From a checkpoint of a small transformer trained on Wikipedia.
Size: width 192, 12 heads of 32, MLP 768 squared ReLU.
Training: a variant of Muon for these matrices, 11111 steps.
MLP neurons of a small language model. Each row is named by its layer, matrix (up: input weights; down: output weights) and neuron, and shows model dimensions 0-191. Each number is 500 + 50 x the weight over its row's rms, rounded and kept within 0 to 999. Numbers have three digits each.
Before each neuron's rows, "fires on" lists the tokens most often at its 100 highest values on Wikipedia text that the model never trained on.

fires on: "at", "ab", "as", "im", "ion", "ime"
L2.up681:428546482421443377464484548496386525405555509392532463551387445450615567474596526533528510530476466435476462525465576529480534436555480441494420513447494430450503498482544610479498429491507462523498407509542495462553546556494526565477575591451437401453480534558508486517547473499497493601495517408423544459507604582509394465523479513436608463487552547519527516528486461517466438558442481404461475494605468472445568529516547524520449479546545490538496561556466505480517511428540523430473533475467462500553524506461586580484489499548525516523578457468550416496556518482538545494
L2.down681:563614483515520496436513448513467476452537525510604482482439561477536521552479581485503519538454491534522565463475508552517501485480491446502411504492482541530465411462424528569445549598630468554502528470528487659362471517530500547491626474559511488463533569480501475466416472580518525499557456435494473487485495459489543555417471486510462399469451406522501567559507466534531431460571500512593485430517513427544464509502460468519583522486626401479402525480513494453489509466434454584522497485481548516528492530510442406479565452615495465532469521543383529512495509426547410475

fires on: "r", "m", "ri", "is", "or", "id"
L2.up525:471521536595549530493430529543447524495550521536526600525498510509463555562473460580592524554477443479500545529501533477521485564480508535548490510585435542528467491481592530501428501475538531454512490515462453466549490489452574631558465418497442500387485544523539487553546541549541434540499492480451509533468500574538482524591433494569511489444482452463402526605396545521485445562484411590411517516479477416509439490482617588496469475549524479524515452520328566471449485465418522496415454398580525563485525456490513418452497466484460478460459497518429472478459598502420413532
L2.down525:492492545448482506420450549544547522541417368452514395471439488524491581501479492492494584472394503552485470515497455467477512532462554469529441555535456581471635500504481510558515463540498503463510444456536576536593549478471472511502439551568587555479456504572483513491441492530538485359432460388542520491504544479418481526401541557501566434461545431569508490469523517510567605556491498509529499472521502555479544487548442436444437494455460501499447460504516506572427478527546557404585530524515493516609446499518650514534524510469452558450487542518514606570453448471415473409

fires on: "r", "d", "as", "o", "p"
L3.up100:465468405531587507480592537552458452465515554428481461571543447443454504499468482446413528475505446444464533562470509500480555594524595400560502500473426448532461552490478478478453492569553412541404576495521509507516466590525485607414488562559490441496536461479435480444455427437438442538565510480608491492429553545466525410522424440499512528583472500499485562513409485529493448534458532460535587454443520552579553476426607496571498459535494471525472487461478408504459596462478546519451487570430503530569565553566551585461592459478520560489551536508479504424497541558441478526
L3.down100:559586589563469510587455564477520511537518449579500461545435467455497592457511520496552587532542392450490559489456603492549562562505498443549483466511490522498475439554574408470467473523575565467455428447478608507555504548477441516513458468578519523543469467475421410509524510448429489480455454466419482449542426539550454548488524466574537446511457580522511427588430494525512484431517566406434515479467622583432526501485536542387476554591459415420513483519512492492515502532504407479501365494530505494550463498573502491534522474583489485515462557565527509549445469435417477481

fires on: "er", "t", "at", "on", "y"
L2.up679:496479465499518530522464466515641515472405433454552584526513623552545520533430510377533500515509525558484587508527493484508536455607421507527443486477624512509481526485578502503487561505519498504527512448486507550518507534528485590440536529465544510460445542503461490503499517587392420428599524563563493477434511505463565574464491533527496472532460545496625478481482430476481495459474376527423598528460519549480513543454464479448468468520493446483460498568464390573429422444544489513515567494461487463489510563489440503538519524539573477439294517540427476565551515490534458542
L2.down679:473479417587537464456472490504566504549513492486488515471503512426500459498474466613533562468498542536482568510481456441586501545431585580489465562469452436464465567411439578471543563542471500486553392498445477466629593564498490566561423527498556486461487471450585485519529474587443576503474540416430493429579458360535511396496544524534433476496571514499579502550455509511492426399466568539536462506468538566517552528516512473467474505564540534417560581588459437429561480511486514504436425449491466479447503451529544564423503475482465493526598475484524575552474524410465513474

fires on: "ver", "ed", "it", "b", "ot", "f"
L2.up473:448497534530494580463536574509478589490437472498486461566477497498609496443476534527512506584475439476508575401494527449455510525477509508501515508466449568547511432456530453471509412559348519489513603534464430495579466576472538573467429611476454452577549500505396494545489540486559478479466446421354479519489499489511444453626474534446533635536423538393609490488463506523426570462493458474468538449512538517462458557573514501544504530539535481560524555576482575502547466512543483464464501550478474482489481417508471556454487409452492506477547515429494486549517529447509388412
L2.down473:559503527461505451555509486447470475409460578584518558608540471477476513384512452495485449505585504524582521517532417475483439549430493475401523599479389445505420504462444406519391446486538448531427531525478509501516569438381476536550533537572560529562524523502492477488471469420524522522426480523478448478434525542494468592489554508435482528564499454484457528563446596474479565441580466493505552548545527494537598487442519574545516507468548509461613416616466553511574547402468533520532529448450560465613479516488511539440414446485494424573499538485507513494502522512490439477

fires on: "m", "er", "ur", "v", "iv", "uc"
L2.up578:444501601611522572541545518512413540481463439559471498446526604565431536520448487492486544537455434474490566554519481444520508504429471543540450465500510535468491615460520434489472549524540500516465542459495579516502504545546502515544513470401434580497542532456449451553554494504535524497470562450453350478547477574490463478501408535428516511610476464541459450527564568449508427501549501461595482506604476513461487532545445478386453453504469509419441506534465558584484413464476522551470537552581545547579442506466543451447518440587538500538583502457513451337553448466447499502
L2.down578:497371445513499568459494530516524510551478576437426475552430478581528529467516567502547514481481459585421541577524444465408509506460481444496465502400488412456499481501508483473591453476529494479545506472421550416491520458523404518550494431502497471509569472467501515429458527570458521555550451356432515586500464498430481530489572603404480456529443470578549507513510482534586482538476495496461595515506520606470475535531483529554548527568625535481477488468504539514478528430526498511562409539502504463574451375522465458560479556489484572616576524383489557536517519438444538547

fires on: "n", " sh", "k", "h", "m"
L2.up241:512409503488436535491496481561579519485513467491491469541511474588531429514511611457500514549498496485537542548550504378474467597441451544569408608439461595623525503433529482524399468483520460529428414528430457478440512464491551435591543565549465514505503580477543448476433438433432565432483546523470571507573540628417479430482471462520495536509537553477585578459466430496479520519576452465535520515549414415462475542539460561612531505528500493510622488417516503515505533486522465470461530479383509499505521456504559498517493478489524430598535428432542510493530502471473501555
L2.down241:553482549487509408528499463556569533529524516541472466427522512546505417436410473539582502591541524505468572527436515431550554549563526521535446488553536493421481293543567552458473455509574512444478416534510482525477465498444515525523539593457465506536500469527411553446508500526466551470483418420463464502512486555412379534606518464548436489505566518560522433470563515540515540512563573420449499466576538418463439509465505471458559487583544553411441430485507438435465463447448501504536441544458555477567493509488588467567412523486549570453453515531521535551439517539526561466

fires on: "ad", "g", "and", "f", "k", "d"
L3.up479:498453462523549496429444490499619533550495505477495478436555473497480480506520586476341494488471525521512508460509549450561466432533468511355410549539460471530442521510524533562526569563571526465481454484517480444463507481507519500512429435399388578504510486481541492444463529449515470543505452447535478505558563553561363557529479582487477466545475456488484641534519453606478563504541411519422530561497438532442582461602537528535556435463455594447502536602530526485490460510560509515472501591515496524497552431463519487462517452433596526554452505536433519487427498505606438549
L3.down479:504497511495580542490476381511594458405450517498527592513504473466497452481511486494534528583490498453445545453488464454553538529533616477616501483545436485435541526438527527502560444541546579530506446488456538567521487535453461551619500472518512505498593499362514474592545530478448562561425579453479539456445512576500471459510429473524482559476509494492394507414547521511444392542479494494484457502484518541492395456582455511469458416473411449526458510486542484480555473503497484553455553498493541533523444475679632436429528466578495518528557493462450542509544462435428519454

fires on: "r", "l", " pl", " R", " cl", "il"
L3.up367:464497524512487576515516571472451501500431513459538412528642579489388495512540426496520620461462518460518436586516534527511485466486496546427560503548394490467524429492564529455516463512563581428535595541540488505474535461460460595413402537576535470473527457523505499415510499513439469581556510525461482501512515483517577428552513553627539497470509497510512560516530532500560609433487556463465467464516375409460485557527492513512467541506493521492567536502515489516519477518502518447424418521488559630520497452477478472540562453463467483539538358459556483425514527460508382396
L3.down367:592577468531495435530463506524543554458489457504499446523465463537520503470455493411551453529577496566484511498463410612521571519462598555559621500475490529528560597530439526527442460441492595482494484546370504447493497427471404486475550564496508513512516511398426484476530502532519435491486453507501570517514493456513477519478477579536459466451479502521479507507586512503408490504475486536539480506551600526564594473557500436487472472566542550518494458447559539471431526543426473453457414367461593513520388522591488516539487531413438482431447387467565513591486488564527416588

fires on: "as"
L2.up41:494568455535486428449539533517559589430502533532512514520473556473474537493580532538368462484505568497531401513474474568511492538497570510520482509506445437519507523464424480414485496475534497490374445457478520395451535566534514567478461457527486522510508465482530445512361522489580524441487500484506585436428578453527487501521513521503539490424521602488576521488490430474542423463471441624534565460382448487494520541500572516540548435477470519549639488404434587504505533476495476449572567459503519514499527544486517565539510524366527515497514473488465397553647479548444560449
L2.down41:567661518527547406474571511547495561532451506599509503439460502518396439470469443604525458480551466449499572457540454508499569399522472424496380465558515477506515583523534552481532473436538469499459558482513515465447434515532404510516494477544509435452506494499407503476497512510509503573477491538489486428518491460461538465527461514609455506517460530528494500528466469443561364523520502475552400507539466521535592532541555490390564487592575439474535501442575472466439432443492418502527465512493533554467546549535533541500484512573522546544431492615389538545524507401419532581

fires on: "3", "ad", "4", "2", "5", "9"
L3.up346:557480502453536449541525504433448561535509435555479472479583483495475491627546480533549437551541595545569518497499414445546528511555491504446565493488549567545343536506393519518443474578560454489523568541528519507495526465449519521509484407543528527569555494419533553530507535587458500460486465499463539568506484478507552475475452430473505504519420541421512439523487436481494552533575592384527470543515473447446560529417521492485483563405507502561498514603498431419504515431477475572478491435387459443431571438547525507501553560516470510573538491537653487389491493531429451486
L3.down346:427478520425517498512573581632488448558430541442540523482480493538454446530486518423503468416545464563492474504579492474556519505569427411560439503539478574495478513520418488566484459564513545500558494425495595622498432449417549542521539496485458522451444540516449440585456541479511586429450554527446431475450577500536478580551475508564477411520509520408387536552499459485441491544516552500545522462450536436412471477495559430562609474500438556553477437504490494484527499473570470513488503495499514528486449435456496440531551450547509409499476515500680523579519498452534563443

fires on: "at", "or", "ary"
L2.up480:476491453482534479493506476416536508428523414486542525440497577534463468377517524493485511575501430510573525526635460586454545403496478573416443468538492437497432523502590608539617566514566482492519473498518459470529510548425544577495520455495476403527529467545548466410465576422447509522474439448455502480475406548503525500481427471484453460519448536509460560523605459492426472477527539506462543435493552506454397472533545476495495520540581475520559523549381358549439515502548560530483514577488468476499466540547519507504470478498587434533474541500409536584505431554389505452
L2.down480:522479411558520474463393480467521434476534577506467454547440476490442369526520508526514466571501448567514497562594531547501499377416581493559415490509566404486439452482513502488541541509473517454596485504499577450458374553560545557467444498501480533422564503508547547486482529611552625480507465499445488467495566466563490536480431512542471498458530521542565534533422525541522540511448486476537482477459497504530516460492573448569458514567489542513390533468446412541528489496474502598514534532386549535435496541385530505476561554450550541461479411530492509577587477546424502399

fires on: " St", " K", " M", " F", " B", " W"
L3.up635:542463527608578493497472470495436626526503605466555459400507403435456502433478368425512523541525470484553509520524451543523538417533576476487530469448493476497559528553470461525491567544470491525451507567549529453485405508483409493466530489433536504517505467484458496488425553488562485443541560518486529444518460455547524515505489487469465554614510458480524533469573548476472470541543458433467522495417532527447417385455435552585526394543553493423435390541479478520519615469535553504546542534457461451452582455520468546471562515478556454535573527471534549518463670449518553456
L3.down635:505399416572486472499554534470502508488481526489461445438476544442469469521567519448557508506645467480572538456507567509490480526411571472481549473513478459510433447558549509392498428526565503431479454513558463542519672607434532505384512483542446523467494474460539412454444436524369494541492468440433474448535442470538451475578546464546516556510450451507496572604403482508503448483485544504541480467461540540444537482517472614430541535534523524599518491493430489509445543572592581466528491485386520524459490576554567504467470509515538410492500551563558511472535551501518494526

fires on: "f", "en", "ing"
L3.up591:555453433479492588585506453484557411499461451437504535481536573374535631521477503393492498548476524487524481543476479432569528414525460415487562535526515474484523424539556473530466576563484478436416498477421526429541525413460507391473445531495506500399473520459507501444519461441494486460475428500516562509490502417501546460533512419591554551508497595493485447526540473527422560473421499582528526448513508432537489639473439549524503507523434439521511524465457470433592482510514521517420446569514513410572608535392526489491478548563493493562470547548498545478598505455535506575
L3.down591:454482574467492511448543546575509511554513481372419523518519387486523482462483584396619572513539510505510462462445555561506516409496527493555557500486524637385448511502465424433459542426512449498524517500509456468498517511547483523457521453519521499474400519559455504471493552522561387482591559519498545478459521544498504414437405531494534504533600449517496491513474427539459493572534496439434486434528489510500503477484569488431508522521543518588389426519471471498442474391640434526518572452490533605525482434524523576527475530413514531505460503566545545577515515452576568491

fires on: "as", " Re", "o", " Le", "i", "le"
L3.up739:587486430427546499453606449470488517475467471477486508512388584566487539484505505511476444547379576441569389550426510483429603509509579478489386474466533562557493574418432533489528412409450520516487482528503536503490449470578400461518530467477528452478443484577559523379432527482504529548537515474510457447437551455448634465501487506485536534412515470494536531510525534550412447409461558511515564501527457473491519526521522542561529509624521445548613553513509495507469520518467447555414592462488475490564465558523482509536566427495514510531500502556543428558560459486507585495
L3.down739:617484519522482438462579549559405480544487539445466473535464589448454506497501418537490510434544499480540540534512482512489455434519515478442484533455389580415442537485463434496519485487484556494434544412479495586620450494475353500530403495535545520527477514405369509523568476557449508562490489488550481479564485414495494485526474576583602520443449580593551545527446592416510488462483462538455488504570508495420460496517520494541464506523353501567402480464482568540530478543501458530485493482518566508548532501456545550482532501542431562634530479534501497460478580437476487538

fires on: "l", "k"
L2.up533:522530525523574521523498568480520540476442598490480514488504439532432453528471513514548427631554572542464532438489468452490516557465470481509542367560565430480502548457447473514485548592508479514437515573463515452517457448520448567514477494580496543457562471488498501550502343488453524436590547436448517472480534435518464464524512496648465482440500533471529556583392510459448530502610475476491489510468432410502606539449467587642445469481440478517451480538557437524561425508481510463457497516435571550475436514422528537574471471464455548433437454459503469553478518527570528577
L2.down533:522423511526402419520493455518507449518577457496537555569504478530461480520518483479584497467531440478562539510535443460570495495516531646426503606411516514406441435570471521479518491560489582467563439562486495483562520382452496479516503570453409462464519514449400482519440564532522421528578444508432510479545504511500479521532578570516483472503501558482510504608443562505479545508495614494513429483526562516439581474484485479440474498526525497468518460522430501454522500466446518564471458490494513402569476552458471590536531505426408515618453531570429398535416571603525414540

fires on: "in", "g", "ad", "on", "ist", "ok"
L2.up217:549487612576396407496522426476472522460461507501535569500453489516419497556417563487433526524501498511511502472519540495559549457514434545468554548556458553508519516483577565464557521539503426449448477478540486524486495505473395481558421556521524507526560500467498559596521500508422441509469505561570457609501465509483389439468510485626445529533446509509553456471573438635499537501471497519577485461481465543339585429538486446499454507486471438521537577469440491515580551529528524530534517519493437498412443504527492434500597514520469547591390460472532496533508480587625438458
L2.down217:455496631530490419427441486383466461479537585414463462516467450501459536456513514534483435459462508459434659424466504537490522510467591467522446555502550474476511421538499514488488528509462575537539579485513443549528404478467548483601545505511461531571468418492502488504505600486446447615412562498429466519447529514500482497525459473533537509554433502491465522462508434442493507571426520556561434494572498571539463535465480535495542537474494493560480449505478414401468447517552456457556528427509498541558593581474556465568551450556616560631552500465506476463490443426557496547

fires on: "at", "v", "it", "os"
L2.up487:538484497517498498403521422486557463546430524493374512504535522510524508441446505552578368522568548515451486497504504547591456496543526596463508575472493449528414526488470552497555453456545460356478510558536452448518564438381507427515516437540566450543564548521517544485505467484570447447596505403519533452438580541536490615479526465484487436509492486487452486492440529441543500375463508492495554559520391523422480485545443458527522437616445476546559534519443469494599511560481579478570487496375472494548491486477559464567546437457542424539483484454449523543538500509529512524
L2.down487:497431506535537461529479493487543557438568491515530514510425472513450486474556539460522499541477501687451526563538435434551557428483588439471514513538601397492476531465595518506569493578619542519515429425533504410515498528565516498527512498421532598508496529431505499596484401424497534465484418550446565465462634403475576473404489458462484497445520496484476450602498495587485466548480404435526515535502557508535479390523673494502507483465537464533464535539530497449506514505444448483485435495520521503493489531486494474425500483470444433477501493456481530524492464614478551481

fires on: "-", " P", " T", "ime"
L3.up731:468472532523492509524502589517518555548515530506518465412569571473541421549518552511575450469406489541434499533525578478478573450514491441545426527423591488677484483538527484483496508491518552559431496560452476581510458437457483526551471532506480434509451488468597534449552402510422509454549505449485465484543507486531472503521573405548485604522491440484555548491493470575531413529480463484433483564418563528589470563487445416452506481436456461542447434521377553456513504436603432472503553489544474500499493503440479363486533545604535458478479456496513358562554481504509486500
L3.down731:501469589440443529556423486470505469504499589576566541496440581507511584414527566520594566471578604509503520469393534551582549466472494476575543557496486401459469568501474475494518503506579550546481455448528498520436412522556485443512500542426508589421533597453566476477481560582490573458560405584497480486491430392497461470519418494548521520462532497592506429597534498460477485445458431479520452465459518479506528460534595478545493366494502533517528464458511423485484541467548473458454490583371476508441474575471572480404469463439444557508517482517514533510461468515490508546

fires on: "ed", "s", "ie"
L2.up587:384513425530567415463582449404605545531487473505477419426470512483553549594495469540468445461510473529564450437466583494473601516454505480422486474583448532580440457414497545456413483562495570498426544461506510586521496489568551501481497431490477440479444622535505480441524498485452517467512512526520503568452582561574495511547489548466502622481539531480517422459620526498483471413552520484494449521458468457497443476460533567476531462438525470543512439419523442590528500518530539472527587459544601439434533540458550481476387527438508553435536454425530505491530490484477571423
L2.down587:517493520459504496492448605514528481440449430545474488566501437432425421433591442424537480470406620495453533506613617611478438471490478414420510575536511432526580496505557492512515543481536489493582432536535478536442582488479447523576451549552435533526531556455498528448474581496442441503443560516508430531522399494492490519569388463480562455440525488548442429529556479547478474507583429538553510478488485575456507528472492457510495355410470498498579552514559576482523456563449529474548417543492535596504509483451490542460548513492454468457571543509472501462446494526567560516

fires on: "as", " not", "us", " also", "ack", "z"
L3.up115:541450487321457486514478537486645448462515424475540506481438597559456473483468566534420458527493458497471421617491559584471423500423607404571447485504509538612473493489502484422548506535496566541518517500489491474438497516480487516528514447545426540463466475482481457402448578579535556562566401465503470485465540454424492629510494457506541540570526507454584598508441458516537507445478532484525541597468487490470495537484502437461528455467395483404570459498484554422514524465404430523513442461543495488564529536550533512543563577537510477488494519555471487499478535517550449475
L3.down115:604509475456544369538517536505447504512495473528506442476516520508469619523498594524536497491577431595455535575482432503552497531507480482446508469572522511476595452558446542491612477508560402482535381432527529519544476478503530405504499499470491463445428459503393448552597523487532533569463513418546443498452512504531510617552466546538493442491464419509444486588506526433553443464541485542413527466586603483381482448491551518477500523545517570527503500468482519496487407429559429457555501502471491486442464459576472491539539349460583564547489488519444524518532523495440432539

fires on: "oun", "ore", "ic", "$", "our"
L2.up594:400443464441521490444419497474520542491521449492529567552535489566544523525444553546513481520502453536546530681542488376399577521472597473411474477487526523577524409454488586522527540501526467452470545626518470563500570472477452550476433495419454480540582458472392418543493543474484456445471581551410455546524499469509473516533516549495456496515572550428511482495539514548452493531495509487465399493610409520453505539543500546534474484455519532460622474558515520471493492442468587505551480515446550469518585565475601463592540430439459419448427525489467501474513501532457505472
L2.down594:416525499464501532576518427505515453471483456539564450552560430525446486446560475545478559488469436544493406507616445527466534542460402490568508516448392572502562517552511554471418575503510510448538534475493547401464507540486533445536495471578424503410530507445522605467561533459612431491507466557482518495520582559461473514430496506513501484501461579557532497450511541447515447542561440572531547479434607456557566475566510525412416460557449453550376484550484406392451469588473525494500511491502626475531531527522449531450440542519497431493475491550498444513412519544543427514

fires on: "us", "up", "om", "os", "ed", "m"
L3.up707:567450480512541543415494501552512541494564507482563498504430556518499525516413527486475458514540425466406499569506469521458510455434547528559439535519446515495531444568595492478426518505422476537452560506475481533518496564522452496488438471662499439531524487427412516524508481555439533517446451506468526573633624483547529601466404456422408515539491506427526629525550435528474481422442558405454512530549486520550512420461499527622458508516446580448503510509442521539528471472469420510516460550459478503509484520498500566633530512493420484481518460609496463436570497460558437535
L3.down707:479582463490513511569427493436509584480399463549537502452526476478471571474559488464506447498575446399532513467515435555497512600561423387549483520508548472569432510504575593528518527578556491443558529493606413528433483538516472431475523479480484413528512520426544529458431561529416445570512479481490547571506505486448485544538499517510513415451563489497377463497559509550507594471542513492515467577518493553532515535539470657535357469448492456505465439478620482533487520587444564523571554446417477520521519435445503452426451501484464486548434547477483449532514413500510482524

fires on: "ed", "if", "p", "it", "od"
L2.up722:434492527454460589470487494525480457548566518602450416571513522456473545492550470431459519511549491455502479516469508491491539458496438577563463537450420489510499602441558519458448491397474463495459402432477463488381557548484565538579450425541534544495451432462555507614586537473484478508481432426446466481606517567488493491585534531472476502455577462360549533530592464495479605561571606422514520561518557483513486440469587486535418511431486526544480505476518534496529445543416430443489584499554502496496564377495515545467523554500511522542534514503535541587513504459593482529
L2.down722:516558508551542528405478523553427487457520465515512494512512525517482395505533548639531413538549386410485515533588546532436478505553487474488590483477470510459530436480539458482468562458468483557566516493465482482480484463473396500510426519470487488550512520520521465458495464577496550447532625484539480596574494471503501601522428477517468536488558476484501414590488443498410530513490502439488537490421522575433482528521459517580449478382484508493443565554429441516451412591463536470447554566529425582518481392514452522565464537521577468477491429526600571466443623462593485489

fires on: "-", " T", " C", " S"
L3.up699:583572500519478465521511482519510505498488480470477520537456548502496517581557553450563505444445524459412579433554492506500610552398495494566513480431516450539489551435578511443469507408521480475440517530518484648482460520481507636541429433462502489476510530485445525422554460510507431430511505487478483547530565423523429490549531560493533600498471445448479571496467499436540537421446550395471570506476586534538464572481435366548437438576429536476451486595505495494495556534575359523489517562472529446505526449465531369480519529530506411479482445538498526505559493492516412550
L3.down699:458514632555468455506524496407528466492462545520523562529456419512531472510528488479491511504557531572473546457565450525507456569546556564477467503504483497461507591474462400529441418566455506441532525511377582542416450541529475454654479520442487565423454523387514512453469544536553526454471499538456508486511445486444470574486527533507491501449591504581518492547590417498534541496545514511585413482540519476459486418460557433504525451615424571479566524502567410488493483566532497464542514497430525451379440434530513507457382493525518587595448575502421517492505446511494475513

fires on: "iv", "id", "w", "he", "av", "m"
L3.up427:402448516481444578444461599506548590560439486537542504506553460421459496465525496546488523596502502413488548476526507512542553493385521459571536545471524468439522466532463417428517528495474460447502538500568574500495543402455577587590588445504391441418560572456573481559393604480510468623492579392450491466476500462466548493559533493442535539560524490498490458552547513549473476469580467582541543522461467481543537510504467475524525549483405384509515510519474508501517526462570479530437516478563500484450551542493467466475488501590432473536621433470528452424477487480410484477
L3.down427:501537549553573613486506512446494437550475520499463480423470504572538512519494507499491482421509456519540511472482491442537505430434465469544463607474360465462550548479604566444402458553497470398508448510479595460548588459524487496513470527484405424506552487607496533507481533524515513425518538487574478595404475503501516553489528628468455517456535466462474414513492569502614506474478543544570570486472499531530457493524521594529445493413434487409451499495510530526492426486510583509559446439507480504514548447499576407483496522380454607524510530463393508520526543555532526384

fires on: "u", "at", "ou", "o", "ess"
L2.up173:527486523498491610522552497471469470426500473455438495508435495493525586471566544460522504484419516553526462476441454424486492490512509463489517420503345506479571607500563600500501577574501428530540532559516537585466447406546558483492542498475479537463491458515648485523501421410505428492537502520449529543524571490428456502467583448505422461555531432567478574494586622588569502387514439521517484456457541470549500441563490493436527412546431589614434516603525470400521519514485561523520525482474494478482546527497518436498478461566504518464503486444464410502523536464563498465
L2.down173:519570481512504478554415516394591522483507561445530490439470512496517456525455493487491424617508404406404506454582469541601507502564602574514406509454503491494485501490536477422556478471512535537534490414484509424565480473501521458642575552453538453560493579456513497517519442492529484507427506469454481571517469490542519551462453521440397494426497425561557516544442497510532454528530496452538520535519569561482529567473541432564494482449432480541448466541520432527475554580413482538546469553505388522526514468545491381453527527500522583473523421511476471527454554557643422425

fires on: "b", "ire", "ov"
L3.up399:536541540429487498497495566487498491487462581492528511502520539609462576502460476514505413526483558463518569426418430422492502488534467621446472505403452475464535387464521430389460445429460498466463560539444436467567494463369521519559501523517454478499572553488517518586456452487539521418504462466492526508473467392566503462534544437500539534480432567485461546481474516499451515457492363478541531582458536513529567420548556514479474544528538496545532559560488591507616499545484513487592555544573414485569432462559385512514615468525460434446482574560503560450467512535500504491
L3.down399:584574538473524532464610497513549520431482489581461533424455465509453489464435511517573552505485528485531597519514431400452472518475460503444527538548454487541478539482526431532491539522516424488479506539507567486436512498510527481466491486550403608442478552507487414495495462473516530544485515455492438507520486431498500516592513464510448582498526576514490479510477545433578503543441528534534372498493440497506464474543577462412544501521523579485621574462521482467559581529440573549601378438431447485603498501374582427500428484458392490506455522606378530453503579507516486457

fires on: "iv", "ational", "on", "ot", "ate", "x"
L3.up712:495594552456420474587462501469561486518442527523497469530503553582499555520462456456500422530528579508489502446554525424422440406568441541485434447555532562592422545481525466503501436533587474439543494388405564477573528403411503536575564502510497545455467523612437522489546527555381490503524549533439449513492458559474514566578552403475579535485504463562547472460480384550502533531520473456476541487556449560441542486561446534535395436456382497547507509467437542512550492490569447515564421512549564531481489493456469515499492590557508466521575544411507481484503494503497459503
L3.down712:475577534574423530476513519517507529469472500487462507555490466508498572549415463488432469552570445565413537482521563533479478522570437523540488489520475515445560436464580485494525461413499518497431552514492558513520487553492538535536520458424459472424531498574486572531603557459526372508484409383480432523547464455417605541501604496501549492467555411423543464491490597569469483509596434435501509472542511556449561417509478499510446503505492395546552504459460501515547469454619520459513408532556512471494529576444546540466465535559533544540584572383492460388474422536453458483

fires on: "ap", " of", "all", "ost", "as"
L2.up540:559538417544568516569507454344484526564484495478541542574486541571494491509419608574479423616578549402472624518450465518474617504477572533502536517590515536447488416494491584524536415521472455486440519486507517524357464481493531407533494472508539478431515455510478508511494579402462492479626449430425528444537568498526449515457583576533503527426456493541568497588500490523406448511482500474534512508498455455495487534488411573519471502504546444582472448446541472426559503499520444505507513455445494442451497505514511584554522499535388486477518478455532512532486552511538559517
L2.down540:410425458473496419512546434523517529571577550571489612427509437561411509499529402526442513525515504497458556444523425562513536541588514518490464492511507541537579429529520490581550541508547418534479535433486517468508441499472555551428413501491526536558523430479485532472510561553525511474408402562533464551531480464534431507576514534523500460527461522448469538487478410509603460571469525495596425490535437482458473464454596570447469496483471420533604401502573518458481452536539439451424474470414449575370449511565537532425468455473507531529521576436501579560566519544475484527

fires on: "4", "5", "3", "6", "0"
L2.up146:511528501447548462446438498406477518486431479454493471560490579474441505557512448438527520513629629522453430492478373478514489542485513455410534494501536483537420560447456537484467536499525560571476491479527590607492528457524482559524465461532600507453583461436591440528474371494480524441438538471533519576459510567562557444493489467473471497491599579433605495541591414607490523449494564431550458520480467478564559488445488513495461543440485501522519512590411532523495534529500514543498499445477509519487513528530499521420523511546580502417539531473628394436521517560437453469
L2.down146:505418541418539571566550539513431458504532531520543497484462517518469443459473435533509414486513524584490482454494365512556461456468447466514448484583575537509462559463452458493528442605517680535491561529466443539429447518511555460531552528539473492472507575494409444597522515475475494573445468448443453582495486498564541463574552544555516423494443496470405421548419505501559466522442511492577428524508498402473545504498550536569467467529502544522499491465488526479504535472589354509526484434531573492501459502561436462567491535507441558480425555495575565545441514397474588454

fires on: "ie", "re", " is", "er", "\"", " was"
L2.up720:472488493490487508496563554500531468491509460516560526492504551663489548539464529496489561527477501501484513484515498504459500517396548514440478458524367458585491393489485535554547483423519590539563568570585502451419529511494438480511540443472506473501517525421442522419530467451469489425543473453451473470514528507541431419437424599474538573430410524534588476499485444534452613524524467551591401501463619464513454496497563529491448524586586512459539528499477437572521534486451539388506545508473501512567609458486463494429456575461471513427480417465521420509532403583553509527
L2.down720:533464542438579497516495506463593504480535431558452512534433441534555423501522397556521488491522498489439448444507591538567451425609494368498474431504483454464523472434533448516450453547496544487509516509540544575465484504504477456432496499437484456468515444544488582534480473442439484486477474543450507463463505506493550591576526478540542505436587647575485573459440474502554523642581451508504461528400419472492461545508624530548451482456482609525446429520461508455497499492528522481532489475583545553556481453400493542441456638440515511557484506529434425483513602536517487479